From a checkpoint of a small transformer trained on Wikipedia.
Size: MLP 896 quick GELU, vocabulary 1381, 12.3M parameters.
Architecture: rotary positions, no biases in attention or MLP.
MLP neurons of a small language model. Each row is named by its layer, matrix (up: input weights; down: output weights) and neuron, and shows model dimensions 48-143. Each number is 128 + 24 x the weight over its row's rms, rounded and kept within 0 to 255. Numbers have three digits each.
After each neuron's rows, "fires in" lists the words (lower case) most often at its 100 highest values on Wikipedia text that the model never trained on. A number after a token or word is its count.

L15.up715:079119138128130140128147110168105134139100182126136105092127082145111130090128102111150108109084115110124156109136108092144112117138103132101134146128154186115093147157155154116151141132081138111109087135131134141169132158144115134117141128114157117111153137116110141105119147106134108112
L15.down715:112162082111097136094128133157137142155128128123166110086097140182089111096111113112120127132181128095097148134147159069132154116108127100136074148113159101164087180133135128160097092141105140122136157153102092118150085120154109126090132135139141119109131132139127123089104098124149100138
fires in: "an" 69, "another" 8, "any" 5

L9.up27:175145128117117068120130142141147139113129145127099137168161082149126162154091165161148097138146103121100086146070057113116123143092123139141147126141150139096150113117157089123096134126103097125139118145132107094150113113144094102125132135092109095122126145091116160136093087147078102156
L9.down27:143112155108149147116166119133125122141161160106151141111130126134132093151198143119108125125115100138107158120132161159106091108171088144104121135153132098154161125191085121097107115131106136145120120119151145097142142082140135118122120099139103173139150090140105118101121138145155106144
fires in: "this" 35, "these" 7, "their" 6, "whether" 5, "every" 5, "whose" 5

L14.up23:134130114099119098128171124142112106114110129100133132121130156101149120121099109153127139141100128139126108134103132140148097090102110126117091121096107119116143101074132139157144108119147161103120087057131126129103168122147104127037129155138118134088150128106082143113163116140105097090
L14.down23:151152109122119101102160109107113118152096152141135132124144125123130110129088149134140178132111162121171134123121100137099105117147119136148153157112110059109101136118142111129162109101134107139103111135125143111092122072169085162158161102138118137139128155149125099123108105132166150143
fires in: "and" 65, "which" 19, "as" 12

L4.up293:178125113063120134092130139124086156123117106146095110132129148108144147118166110167107166116162128112133135129140128130153147104128108132116138094094122135155131090123124122119134134117145107124122156157079142104133089119097169123131137177120160120103122093149114162102147131113113159123
L4.down293:169125117123092167099145124103139115149181137071134153128123089158105111159130161111122110152119108101143157137092134154102160113144167156118076091142141113104171146111115111124134114147084142110118164127124141132160171120129107074157083138132106124106112132136099115131149134139126105129
fires in: "de" 52, "2" 9, "julie" 4

L2.up29:107121092151127144107140137181148158142159090104132097101135161082122094101120114155112128128147137104114147138076101143099125118120154141161175132137145110121087143136145104144109139130145148134129138113115146106130139104107147112103153124121126146130134135121112130109145134108051133156
L2.down29:085087129134128147118099124157109152127096121085097116134089112114126142112153118156153122110154164138145135106113146156132130131173104121126112111136128101132093121165170110126084123133137158163119139126139151119084112090139160081113162131126134136139135064119141128093153141122076083111
fires in: "school" 38, "college" 22, "university" 16, "michael" 5, "season" 4

L2.up598:138142103185112142138113143184110117118145097131090107174146153096118159136105121107127133105094125137141110131092094123126129156159107132137146142120192119134147158105138112130104123145131114155118081175110118123134091171138090148161118184173150153171118132140111108149116157128131119132
L2.down598:139170091142130169114125133157091122137135125112097137137096149108118116128106103165131153102109134147150140114128121135122129152150089103176108118092120108105172126082090131120115123158146166132120133147148159120116122144108132106150138151151096174154102102133165155109073112132146127102
fires in: "international" 22, "in" 12, "until" 9, "inc" 7, "established" 5

L16.up631:125142161094101124149092105147132129096109143126156122135116101146140124084138095141156116108110131120120118150136185118105133097143119089094128113104132100133088132103192138132132087084197115115116106117127142168114123136111080120183136115148160137123148109146111138150128136112132104088
L16.down631:123160094115133125145151134154186108139135132143175149183136143107128104147152119152132162138130122101124154175102140120122159092114167144124118142154126103147138092120129096121107100166136098118173168125102085122098157122109162120130158123136138143119123126126109085144113094148098074170
fires in: "to" 16, "was" 13, "chicago" 6, "would" 6, "can" 5, "could" 4

L9.up812:137129128112128122119142115147131146110131175162135118138133161142056133166104106158132132155093127143100127108094113162110104119138161131124168144097170132139093139164144105124126120088126137168149170169112128107118135135133097079092115096223152113089138137121168124131139077121092142120
L9.down812:138164156098121122117141104139154136154119101132166121111118107100146130089108082121111144160145161101172099114107160125139108147169159137116106139085115110091116070145108068131114123151113160128152124119087154167119123109067101139114138124149113135172115131103122139098156115119152113139
fires in: "school" 24, "family" 13, "site" 8, "pittsburgh" 4, "com" 4

L2.up365:101147079105064135137152179119131140103115143111152127089148109100131154164147140147133145152145103142100118147080106088137124137119139130161190129140138088142124137164158112128146099150164160129111136109098115127163131201114105122179123164098137099124147099107108167109136129121121162132
L2.down365:097136093143138119158142169133107142115126174078153145113128118123133156091160092101118142175131083125133112149086135106150122136147109127127125111094103114187095094159161126135181097173135138138151145142086152131122104132101163116153118113088137137127157103115081134094152118119100163118
fires in: "his" 47, "her" 24, "their" 19

L2.up160:164071104093110140135064086125135094149142155118116132138154122147101135121105126132163166136112158144098167101115145122117138154138101128144148099111094116137073144115136105113115110100151118134118144144136148145112136116131153136097095168126144129095101124148143125140142137103124146131
L2.down160:147128142148077155175121138109111134174142126150123086161154106116139127131105121133149125113143101158114153101121062105137119142134142126102101111102148115157043096165141166129144126079138112115101142146138157108089103134130154138134141185153140130093155108141091116124114131143138113094
fires in: "two" 14, "an" 13, "the" 10, "end" 6, "2" 6, "ended" 5

L9.up13:137116168113104153129108125098121128133146140152150151168153168089106102120112131132108139126098115122148140124145099141131128106134158104125161160110128128141101149119061111122164182109130173123110127084132109139117114140154089132123178134112146127162187100111117149108166100102106125112
L9.down13:136147116148083137174113109137107088150132175088145139126140137114089129161121142162132096089116154117189141158080149123145123126165158137139124114114158101120105132107140070091125119139131163149139142122133135125096144116167136110137122151154116123182135115129161156098096126131121125154
fires in: "and" 42, "or" 23, "to" 8, "original" 5, "originally" 4, "organized" 4

L7.up288:141162116165116100140150128140133120134088134152077098134078153188181150167124115124122108119082110130132136137149126130175100117117158137140120148083101113134137146131120155140131117157146103135167146146154196154106114147116128123139120121150159113116153149162156104168120120142152104141
L7.down288:127172145151161107128108174159132129100139126072126144147127155110109157129122087147144149103141125156177184118157100120138062111110099145100146154152151116151125127168120121113126109125123134155101137098120122138114114153142149155123111125142136182163162175128124132097166121110138096111
fires in: "s" 20, "in" 12, "october" 10, "november" 8, "september" 6

L13.up58:107113103111125089163106122149146108124092101140096127089103124110114131112143148132125178126101097126136103147085127182150114106146150136137112151136137124125146093130129098104123122106137137149125145105073153105124164131126123132108161136125112136134148135154130145127122121155120161141
L13.down58:151154166127110099141157142129129130139121100120135130137122137110138138128174116108125101141111139110148142121116143160151115137143155202115115101122119130121147110102124140128180132066146125131143147104102145107094133103102113150138154114145097138128090155073143104134129077164134094122
fires in: "and" 97

L14.up518:111128147173144105142040118184076124161124190128105138122090143112124149151141134172108116130129107128119171106144130093134096138123091133145135125146136110095136144128097155131147167172104155119144119166140127154111158129124130119119131138114109148148101129139157142104136074140106197206
L14.down518:138122136116172142160140129090182120135115097108089117158144103176136112132089144126123093140133118142081109154140131157081129109180121142105118129155133106158149131090163149108107133083095101105130105121177164100196100129102156107105097127143129141133134141147096117159096137120195108112
fires in: "after" 28, "at" 11, "when" 9, "until" 7, "atlas" 5, "to" 5

L12.up103:081161119128114113129108136073112079126090151127104124178124145123126138131101110150137121149099155110162110089106156101101160143109135116149133106165101137105111151135145115090124131099097158144117091126112118132181177123158157101157081086092152138141136108114129081167110138137147128061
L12.down103:117067140118132118130146173159140154120112127144130109151123126096108143137123120143130090153161082121138140152119162133120191099146083193144131129128106144179131155132133163127125114119104148157107128125141123102106124114085123118123111131114101162146147150128121132145077111146152115152
fires in: "a" 46, "the" 12

L16.up368:144093105106136053130115110144118129118106132103134164160151146134130109109120106129116161068126147117157146129087133159156123124135112144164144116120094139102127117131109119132164116098087150115150134109153108150134087110135137136148110120135131132125148132153081133140136121128067098156
L16.down368:180119126102141125132109097159113119095107146088155126132089089093146119142125132145125117104153162092157168117141133130131121141160094083164147104104104149141148130119113140137133127110127180082165136112123117165144134129108112118187126139156159135149159145159163132115155128155103084123
fires in: "would" 24, "to" 24, "can" 7, "they" 6, "not" 6

L15.up451:132126108170140121155147124113146130119130101140095127117099090121134104148159094109104138113119111096141114111118149147156104177158114100133139107141123126123130124127106173150130102097086116138131135113120106149109129087136113090155109115140125136084156133111145069154152113138142148122
L15.down451:135146146153098162187173099162143099174125115185103140156135116142114128114116130153115152135120142123078135153122088136117130098127139114155139108165153108109119083116149122112126101111125111181101124097176083166127145127151148136164116140109125122096125120148124148100082150120078096128
fires in: "of" 19, "from" 17, "telugu" 9, "all" 8, "belgium" 6, "1" 6

L9.up497:121119119100143123110107085120133106119129140157152097132121125097127096143095143068155162085127151079113102122101117105079113154114098139143181100121167133136170121171101134141126151124126135135116091169135129096110159127146140092139099105140116110109124153138103084114106156118128151120
L9.down497:132157166161158083106141149124129130119126120095124088131124095128092095090138142123154149108159119139104145122085138118112179101170115141141124138146157151143095098104160119166129134150095148137129159124158114126153146128146161162121123179156146141169105076130129129111162107106107112152
fires in: "division" 19, "series" 17, "air" 9, "aircraft" 9, "war" 8, "army" 6

L13.up894:149092122153177141100100118113107148099115134100157131109139089135099120101110132134140109089145130164091153110126129154139140119158159171150158119144167114118122102152129131075184141138160141138167147094177107150110120131131083100166105092149095167150104079110131085136136078139140115117
L13.down894:170158137111088104108148089105120155084120145124131145136124117162116090132152125154130082118159123119140152108124113134118167150109117088133131155133169128132153115131116120097158167115119105140117167141163135169118102167153112109201115121149131153143109097130107107140130156175175091130
fires in: "to" 65, "took" 5, "together" 5

L12.up240:143134074140118123149151121101082133123141163125103128091154119161168131132120129123090116116137092116119098135139144150126142167140097155127133123094145130126135161169113145154153077136135091144167128116132079126150054080110108124163105114133136098098144154114142157138105102139089124127
L12.down240:155155152113176118123113123150105116139125113105135084147145160062120169143133161127149131177144098107143135121083069121146097110107117123146140124112117134155115125124099133155141085117088102104119144117144152099079130135134125170123154148104082155120145084171161098108133108091163139130
fires in: "during" 25, "between" 8, "mitsui" 6, "television" 6, "of" 6, "across" 6

L12.up539:131123087091146145140136150172146111115132130118105168134131146107108160080117110149140131124157130109160137188107121140141128162109091120127127133097144154140115179109142131125134160114097143122108137127139159102132140097092166142147132157115105115107164082128155099143125104122138098098
L12.down539:153113139105128181145089099094130151098135099124112151159149091130163108130142116133131141151136149090118146137122140151127142130154139141139179094110146065166114134161143114158148200150114115092128086096128122135095107135158114121097133156109146125128143118121103128088113163115138089084
fires in: "worked" 16, "played" 14, "served" 10, "career" 8, "work" 6, "competed" 6

L9.up522:114165077130136144170153146100101129125110155142113079128174127124161120125054117145102132074156136162170107134108124151122144156135099148149165122126189142136129108118109090109143141137130150118132088136097134089130120161127115139170129125137084070108164131122148138109136125127133115158
L9.down522:123063148152084104164086156120141160120182168150173148149112131158113142107122136139130128102123122145163146091144144146109085147078113159101127118142148150144086171144116144114124089097133132089119115086138121142121130116143155122094132122124117118087056125129101165127120125148115140157
fires in: "women" 18, "men" 14, "commercial" 10, "late" 5, "french" 5, "felt" 4

L14.up850:131172104136121132135138101161146091119150140147094133136135129129139151104132129130127115116123126127148110091114121109102068153161134076107114132123141140133147080094110157122154151115128111157080141156136150152126163123106111126119114088136118139116128125135095118149130157087158108138
L14.down850:129160106141123140171117121141114131139110170118151146115101152127087112156160115091144125152158142122140176139127133104105146153111114093118127095125125139139130125127140148098109141123162107104077133051129114094125158125147127114145151099153198128155116135120172118127147165130144121125
fires in: "in" 81

L4.up837:144131122105120133124119116122137132106124148165135173106135106120115151126075086103129101094139117159158116179133154122152135095136090174118109081143156161121141145130147133113113092089148097135117149091126131097145110139096090164186147139126146126134133111135129119175129140132135106132
L4.down837:108122124124146132099112105105165164136105155147164165119179132132120115075120118163122105082119089106133120103096147121131131120126166127170127126146133116137138133146117146143118120156112132127085123078101106126139150127129125133129138133118095134142121121149141130123124120150123173135
fires in: "all" 23, "0" 21, "may" 6, "january" 6

L4.up233:115145147157116126085121144116148127125091104125157107134124145130115148125090088106136143132136125139112114128126114105106123100131116130151117164095140121110147210165165152132112102094123163183162110152119123153139151160105137086123125137106087093155151143152165116146142091134126113138
L4.down233:145119154150107100127105118106145127118156147164117107114120096145085163100099117125160133131108146120140159102107150105147137127153117138142090154112149113146162160115103142145089117123145137179125136088109103169158110139118179127158083147120152112157090147128151099110133144129082104140
fires in: "company" 21, "division" 17, "third" 14, "group" 6, "throw" 5

L12.up284:124106115145156083130118112107134153136100121109131149116094136175117155144129104147135133143134157117143132169089155117141108135140161111100093124137092132103145186122105106107164121117137167088149065119087125189124168119126158133113156173122118163126148101145124135168137096123091105135
L12.down284:149116142104131128145148140159103143141146063130175141145136080079114140089143111117129152121128108109168120136091140119166138138160092138126083148129161094104151109128120175120144126160150167122130146127111116116144123076173112122174151177148079113161131091085172115062101131122142134123
fires in: "and" 86, "bernstein" 6

L4.up769:116113124131136122166147102139139124098141133091150098091132105148175102135105175164127093147112126118088130118092118143115117120094140152132074149174101149133132101140119136131106095151118162154174119117123153155104137191147092151117136142189126116140130137140128106156107075148114103124
L4.down769:146142110067162105088133123104147143100103120116154110163129124097112100117128103102131130103104152107128093103169161111101125125139134128114086143135119055092125084096120081115117147135101128109145141073125125101108135152154090107125135136123114152167135137133115121123155089150099086165
fires in: "which" 17, "to" 14, "who" 13, "can" 10, "maximinus" 5, "maximian" 5

L2.up626:105156136128143131131171114135112114138128106144132061132132135118141157102123121118104148140155117153138138078088139100107107125132138190162168143144186139117111164150137117152141123130152169117096144127130110110120130107127099106110081094111118121141111157139155126111116132139111119107
L2.down626:141119151165209067170157111131114147119145159135099077133128148116136176139132132141155144126132157120153154072107137080121109129096141167131162134104156103118110146088136137112142117155114166139098148148118100139108135112086094102114088133132116113135134146154168116124103130086086119113
fires in: "school" 44, "surrounding" 5, "submarines" 5, "release" 4

L9.up430:108120123098147116081119148124112118156136136120122111150130092146132095079143144165124113142133138090154122127140088170140146136074167168128102146120116104123155128169134099127153111130191117130113078101089115147117165123141171096116103154149132146076153138143140117098147134165160165080
L9.down430:111100118156140146123105110119132133128103130144152117108139101128137175120111137125160132124087140112107161130126129117124140122151115098133115155150133147152150144110165125127126115104115093151095133131118124094132117107095087137124110093100115172148108079144152129157137150114153107075
fires in: "national" 17, "career" 11, "s" 10, "international" 9, "already" 8

L5.up863:110125097105078129134140118128129141135099142123102119139107117145118137113101109123114119108115138105142125145112094105121107080119156099115166140108115132172084176097124115108127129130105137122152108102098152158158141073099118086157124135139150140129146140172145150147131076127147158123
L5.down863:145116115116171158130132134121126144129134127124137103102115080120112131080123107137130116130148130158125115124132105118141112144124114166077133136119159169190091130104113119113157135146121149169129156112173123169131094127116153154094156127109177146146107120133109110092139148083111175120
fires in: "division" 20, "third" 16, "director" 11, "date" 7, "edition" 6

L2.up559:168108099115140097174103141109131173131114116141140148132158171122072136131123125127118154111140128101147141128113105141114130124098146097156113144107139117133112131171149148162168099143137079126136117091133069093140108112095107159156144104131114127140128124111134126142118140156139160102
L2.down559:140129118113146127151094137138120119144121131149152168178088172138082139151076120092121131117163113090164139112114108126141090113112157078145112120122115130167148117089124160160109103142149108161128131110134167140112126121118143115162131120150115125152120112130118096137108129152140142134
fires in: "well" 25, "such" 16, "unit" 10, "union" 6, "unable" 4

L2.up112:151141100097112153148130188138124133152114151120131161088121089170109117121133110137102122145135154078083146104151131108108143113117139133129108106102137168126082124170093130113166134104092106091103141124094117143056182110109107095113151144111130156133188128122165172143145114143114126112
L2.down112:154140117141127112176128150120088162153133125140151104131135077144141177125167126108123128153103132099078172142110122132141158137131109122170091131136158124121078106165092150104150119121141089116144162148069144147127156134168125084113123122114151122103098104135115110106158156141136156106
fires in: "one" 49, "03" 4, "3" 4

L4.up646:118143066159109154139107107131110129126130102121107130151134153109141115132113151097130118138116101104138046086125137096104118132148127116125125147127126167103143138169168135137183100135145135134118132121160121113050132111160122097122125136131120145122114098132091117157151149142165153119
L4.down646:170189067119100181104140078124134162102128154124170143123136155093169160137087157129137119122117132118153095100162191076092097122124156152127140116122130098110135158154150129130118089119118133161128141100124133131062132103168128136142108148149092136114108120155123145129143177128146080112
fires in: "was" 61, "were" 35

L2.up697:133142123109159124168091130153100109124127095105137124103114133148103135113067169118137137137137125115129193116148070063136158129137118099135131133124105163147101139156133169172118132103109114136120117104130102157136136142131103098104113128152180122102129132131116122134124120135123152146
L2.down697:144175150100128154172097126162108094135148148120146128097166113146075182166069157122133130083119118131129157146141082090137130120117133119122125150136126128157107100156104147182142149124088155129139123134133097164120133156118122141095132182131171145084146123110095102107135132137127129158
fires in: "an" 65, "another" 5, "any" 4

L14.up389:112111140148164152115159141139088159106117159132117132129095134124147076111108115152104122138102108120136108115107088125155176118135143116148151151076091074122151110135110157101109121126148134104101150073102119150173136118111109115114131125133110167124137129202122110126144129151109179148
L14.down389:107157110146093120114116115100148096108152135117137135130098107115138172131125120125095125134120118116094152120129143127141127143126157145170148100092107116164113106148128119111144093107112129104132132119165154105159105127122127122110139112163146155123113129094140162161128099142145130104
fires in: "her" 22, "his" 12, "their" 10, "my" 9, "you" 7

L15.up479:143149126153093108091115121167131095118124081143123088130086140109115142110135117122138113096157092109142127120090151110114084115135132139120132106150056113125143160098123152150145132166093137134127115123114175168108125113134152146115108159159170152120147100104089106138101144153151092103
L15.down479:122091145121128146121172138099141133121170110144133114150205147109132130168117136101106139145085116127129118131163105137089123133119135160105119125135118173116101111080115109138132112084087099135096126130146115113133126136101114140142127096163097162111128102127129110056147167148109119128
fires in: "has" 28, "joined" 11, "have" 6, "democratic" 4, "theatre" 4

L12.up748:111117157120139124162138127104134121128103098118089092162138120108121143085125133139103133142157151120126134156137168125133133184157144169123129134126180113131115117115149083150147135148127192097141171126082112094124126164132113119123110138158144098108134114125105144136150131107158175079
L12.down748:123116147139159146092153138090099151082106118110119102128092140136152157091126121135170137116164145093124128125151125115142152176163133118142146139143112168150087163119090088133098132166136114143115110102137102160135098136125143126133147097111141126128134103125101113103139113141108167152
fires in: "candidate" 12, "health" 9, "academy" 8, "he" 8, "help" 7, "headquarters" 7

L13.up815:121124138162113118110162091130114144096121102147097080166118093174113099128109147147135145141095109117110127144096108104107116145182131122117120093112121202115088190093154089112130115079118129107126123143140149145096116087109132137123111118135153120105137130080144142158111097145123099122
L13.down815:140127117135155146133143146103126159125121069159100151093110107139083148170120087124146125137095127105117129143078113123113144130151158104139123093115104114129074168116133127123171089135138160177095134126105085133114143132133105095130117179116117120101107157117145111152151106152154158166
fires in: "of" 60, "public" 9, "among" 4

L9.up5:126122115118153122132080134151142140138118191086129120110165143115136162138098148071146120134099152123095119115133142092082119153167118129112169105122122172126104162102139086126140168085112116108104137177164153074175121109095170144135129141152092099134169103145156160156135120147131120115
L9.down5:157142130144148136113117104124112096163106147152124085131137111134130116139132135128112118109107126173150118157121108126128105135108131156125144117120136101170109111124116134118110118164141129158104144148107146119111136176085142104174110118140169088163113120111140104146156085142159151139
fires in: "public" 17, "council" 12, "major" 7, "incumbent" 6, "father" 6, "2" 5

L12.up407:150098098149122128097120121163123093077146103130127108147091086115133184099149112111136117102083098077129143110140133131125118104106148153142139090136131141126142145130139122114135144194121125130134140143096111172154147098130163130134134097096101113144140140127130108170163127095112090151
L12.down407:130140128136125145076135074139089154136138135092146108105118084157142131134150121141155156150112146130098121123128150136124150148117128117090124182135108129137059121158129124121128128150110106140128162117126169101100102109127126134107160156128157112055144097094177118089138117087083089116
fires in: "league" 10, "district" 10, "region" 9, "division" 8, "academy" 7, "championships" 7

L2.up816:122100111121157077145128129137107123171101142139139132134145121142161131110165131145154147121120127081113172118125112108111185123106145105128118097083150131158135122136157121118118110132136105133096109191132106145104154140105096099136097137108164120145184093143165158103091166173176152107
L2.down816:142154131131132125122142148099118120129156134127120118106126139164171156147139129105112155114132129145150189105164132074163120143092119128206125132111163110133116090153122134126130112140117151130094118108137105126105095119090167130149148132118112148116132123147134167111127074074161141159
fires in: "an" 59, "another" 6, "any" 5

L14.up834:127123154160114094148091135131082128144122141158105129103109084131135153124150126183143125141125092140085157149132127135127101129132067152149168139116132115156105119097125152148181145144132116096115153100147147141133118148154107141133140162129157110153149141149125113131119088158087137112
L14.down834:136152102125115123131155119141123125095125159079098129146123106155113112137157153129147122118089134091152120119117129101133166165157171112119132120163135086123126081109150111125083134152123115111156121135125135154100103171124127157139086114131162080093158088101154084135145118163098107137
fires in: "would" 23, "to" 17, "www" 5, "not" 4, "participated" 4

L16.up453:120136104141157086144090087119140126148102097100113155141154112112118108136112182134144134127122149140143112115125123155169135125135108122177113109143128114062123116145109136123156160154127161132152142068109119142151093127127116182155123137164168127106144123157128138129108105091119125168
L16.down453:101099115118139123112098091138130106104128161098096195074113139059167131133132094143141148101132151137140130143125131162131118123138090137128106146117090128087157172101121141147108132106089123122149127067171138144125153163131103124161117119150137146116146163195095109118120080165125070119
fires in: "to" 34, "and" 22, "would" 11, "they" 9, "which" 4

L2.up221:139108103136104145166121108145083128076148118131100139128112161082112119127135143102139117128118091118118118104139084138132104158127127131127142130116146112124107139172082173139159138160130134138123137105107122131142110158084150110069132120132126154126171139153143122121106144111104148122
L2.down221:135146145104099140085164136102127127118077166127120116137141144085106137147176144153132106155154153119144117100139113147138124098166125122176100111105142110164144109136127118121118090132137153062138170118135120102114120136119146119089095121125120124121182146138139099126122104125132147125
fires in: "university" 39, "national" 10, "world" 9, "year" 7, "college" 4, "interior" 4

L2.up471:077123145156101171084112151137148155091133123119104150128141124130158100138078124114150104092155120134100076141155124141067174115148108118135141121124131155112139142133139105129143107112148117122088153109152077116164133130132120135125105113130145074104123106131092133123126132039145124123
L2.down471:155143166127116169119133110146141172142157103119109111161097140134152082159128170162176138136113116092149126102147156141135120147133144181113104115125108120155107109089185124109135125123149128122137110124167130095097103155125156108115100119131115100151121149139137161129113110111119170158
fires in: "were" 32, "became" 18, "was" 12, "won" 7, "played" 6

L13.up262:112132149130140080093107115162162171170112183196128146141103119131094173141126126128127118144109164135139122121112172071105117131113134120129158139118101128153159180151150142073148101124108109146071130124096153149110143111141127102139138115128147162106159159103127085141135153087126143122
L13.down262:130126121132144171132109149122136105102122131153126154113116157119141135128125098156132130077136118113127100091122095122177144141114137090153128135116125127134151132153154123106113144132166093143153157132129162069108112144095090081108113150099125103114169153110149154156131102116143135109
fires in: "the" 53, "bernstein" 6, "two" 4

L5.up352:144131116103155147109116112137121116131114087136182157141144160135102136085137094107084140151167094117120143137116132153119069115090155096180148107115111101109142126108136140160149111140144121138133090135140149195129079126128101151127138139165133108112109132118120147115148112133172155138
L5.down352:121138120132126144133115115114125127129115153112148135139096092143176147073140112100095123118137105112122144150126097171116087088141139070153164096154166115163149173096152122137110126140112114132099150171166156152111152155132119087126087156155137120129141148121087134175136098124109109127
fires in: "as" 57, "its" 9, "became" 6, "kashipur" 5

L9.up655:143123113138119093124141132095177114195151156145145166144091112111088120156128108148113146149163161114117148098135154140167100145124142117119149140122135125109118119116145153149180115104142157122156147130107150158153139182166110142160139082143128157105144168121088150117097153150121106111
L9.down655:135136131142116135170139132144157142149092099110157131109096113114097111121155136126115120115129186089118160142096158151142155125132134113164127131135089134117128119097151092145129132087150139130150126135132143141116134149175138169175167148127157135158119119130126084124120142142106111149
fires in: "to" 20, "would" 20, "can" 14, "will" 11, "could" 10, "taylor" 4

L2.up288:136120157117174154118166134123127142095126141121137143143163167118125110133125160143160108102125163098143088124092151093109133119140123136170131065134127149140138115094127142106142171118110116127128148115137126162153114142103062092156103146159108122086168119130096118171132136175125127147
L2.down288:147130158141127134132147129161105126118142147143100135163122136140116122181110129159157103089089118140116090102109137147177126128125141120114111096143122124137121128131137102176154135172148114113092142167133140107073098097117139102150102134147118131102161141124115142116128172132124106143
fires in: "released" 23, "album" 19, "title" 9, "be" 6, "place" 5

L4.up1:166128157154120122062128120139134141110080131141149128122068139147128140168104123123125116126111154163077135088120120156096134125152151105129085074122094153119104130131128154144132119147122149147124150119134088118145180121118157119135107101145126118185127106163147112147177173123191153096
L4.down1:146121148145118140117156114171133162047108145093096134133121124144124165142104091114163166135147098181137113098106130127146096165114151145105107100137120166157123159151155151145126141123118151173087131149148099136174141147108171150122108094121118125150129092130154127076165119110138145169
fires in: "election" 21, "division" 17, "region" 13, "section" 10, "collection" 6, "champion" 6

L2.up622:103095100132158102122164120128119129108109141118188161127131089118122152125126145122136202139097123108149107094084081113091128118148152138147115098101133105108154155125127136171092130142121132133120103085140139133133119169067118122143142213080151141141119166156114137145134121107105130120
L2.down622:096135097142139127115151141155151130144119142146165127144108087086109154126136117149104182111167102122116084135105118085110101133169141138129110167132105115159128123126140134136120097144142103107138130124172137105146102130124148119125133181136168143146156141144134167139096125142088108140
fires in: "her" 53, "all" 13, "company" 5

L4.up155:128105116142124125144117157101071156115105129118122143127145112150119129102159135091106120144145096112108122145101156096153141146144143125128118110106119127107089130130159130135139144166128136157132143133108128154142143143160100123156144110093127084107134098126120137148120096126128154088
L4.down155:119123086158148117142148149132097160133094086113123129149144117134134117128154157127094105110108129109084103140092121127092138098124139111133104154114102106142105175163134113105139123116122096149149141114111095167126094155118133104162117091084127161128135096136153126127124111105142148107
fires in: "he" 22, "attended" 10, "attempt" 5, "coach" 5, "attack" 4, "health" 4

L2.up601:133113133127122121113126146088147153084120147111128138155133100110115100121126154109090122136145097131110133122113104107120129114141141111093137126127110129108132148083117122132102107106183154137174140119076116125155136116138085129091107178126103101149135135150084131156095131131103093097
L2.down601:110161146137127099089111165089153146120122180176144132110128070127105135163139096111129121121142112151119152127114112147136123105155128126090140097153130132107143081120129120110132141110114071154168137138084098150122133128094139160150124100157122098122127135126130124135157064157135131147
fires in: "both" 25, "each" 13, "maxentius" 5, "maximian" 5, "maximinus" 4, "zach" 4

L9.up407:167143123121082185149114148110137129146137133153103148142108159130113131166124140145115085135092142158142122097096097196118138061107130073138125177130179157179114096184116126116112113099147130170134113138136130085151134126135126151107100142107100147166160114149184155161100100140171167122
L9.down407:101188125127147165122174086120149082148122107103110153133118139190114178109133130082104171106132127133128108131165110089120098134117132113098168193147111137177132112138114142177154111137109080136139138145141102103132127152123125161124136126108152103134143154138135133107148147167124127127
fires in: "of" 41, "eastern" 11, "southern" 9, "western" 6, "submarine" 4, "non" 4

L14.up675:096105128154117105146140125169156152089111159154167114156114123137103133100107141141160152174154114112123133146092138127116106100158133121135108089114122078090116157143135119096124128154135126146155137109070114152138089114093086136141132131145129150114136152110168141118126142055099164115
L14.down675:132157153116134101151145162162132128098122124140126159116112131175114152104182128161121120136109141118153154122098127077159176123077126118153072149121150077123141114155087123163094164105151144128067118113138110132095108134136148122136115138095150106123113173108089102132134136087111177113
fires in: "the" 69, "s" 27

L16.up422:145123065169125119124128140108109123120133122109137141115091120117099128136112068119145108113109144136116123133120074096158105159147161121142143086121144130090129142131120157136148136108103097136166124119094157113153128153129088110136100119148134133110103121127109122170074145120168112145
L16.down422:092149114099140133124115109140121097146113073110067127190077159110146140116154062132139158121166082086122116076131156097133081126090127148114113085127144094137133103069128145152120120112132143126118118088150094156127112134136106121114114122145093113134142107121071132132097098106128119116
fires in: "to" 32, "and" 17, "the" 9, "before" 6, "of" 6

L2.up654:108126188108135115161129077135113142114103136105136124126105107155142118143124126085125142162159126128111111102141169110097123106101078138138122111134126137103135157154127134133128119151154152166109099162109121129116123109135134103093139123109171142095100146115141121142111141119113133127
L2.down654:137149145148139143118151121099168094101157134094196109141147137132128118173089187087127176142104128141112109105101149157114141102169090157096095156148141097117110107146121124132137175133124159110138142140127127105113096159120149135132123117110140165126112159161082107170128151111132150106
fires in: "one" 52, "surrounding" 5, "100" 4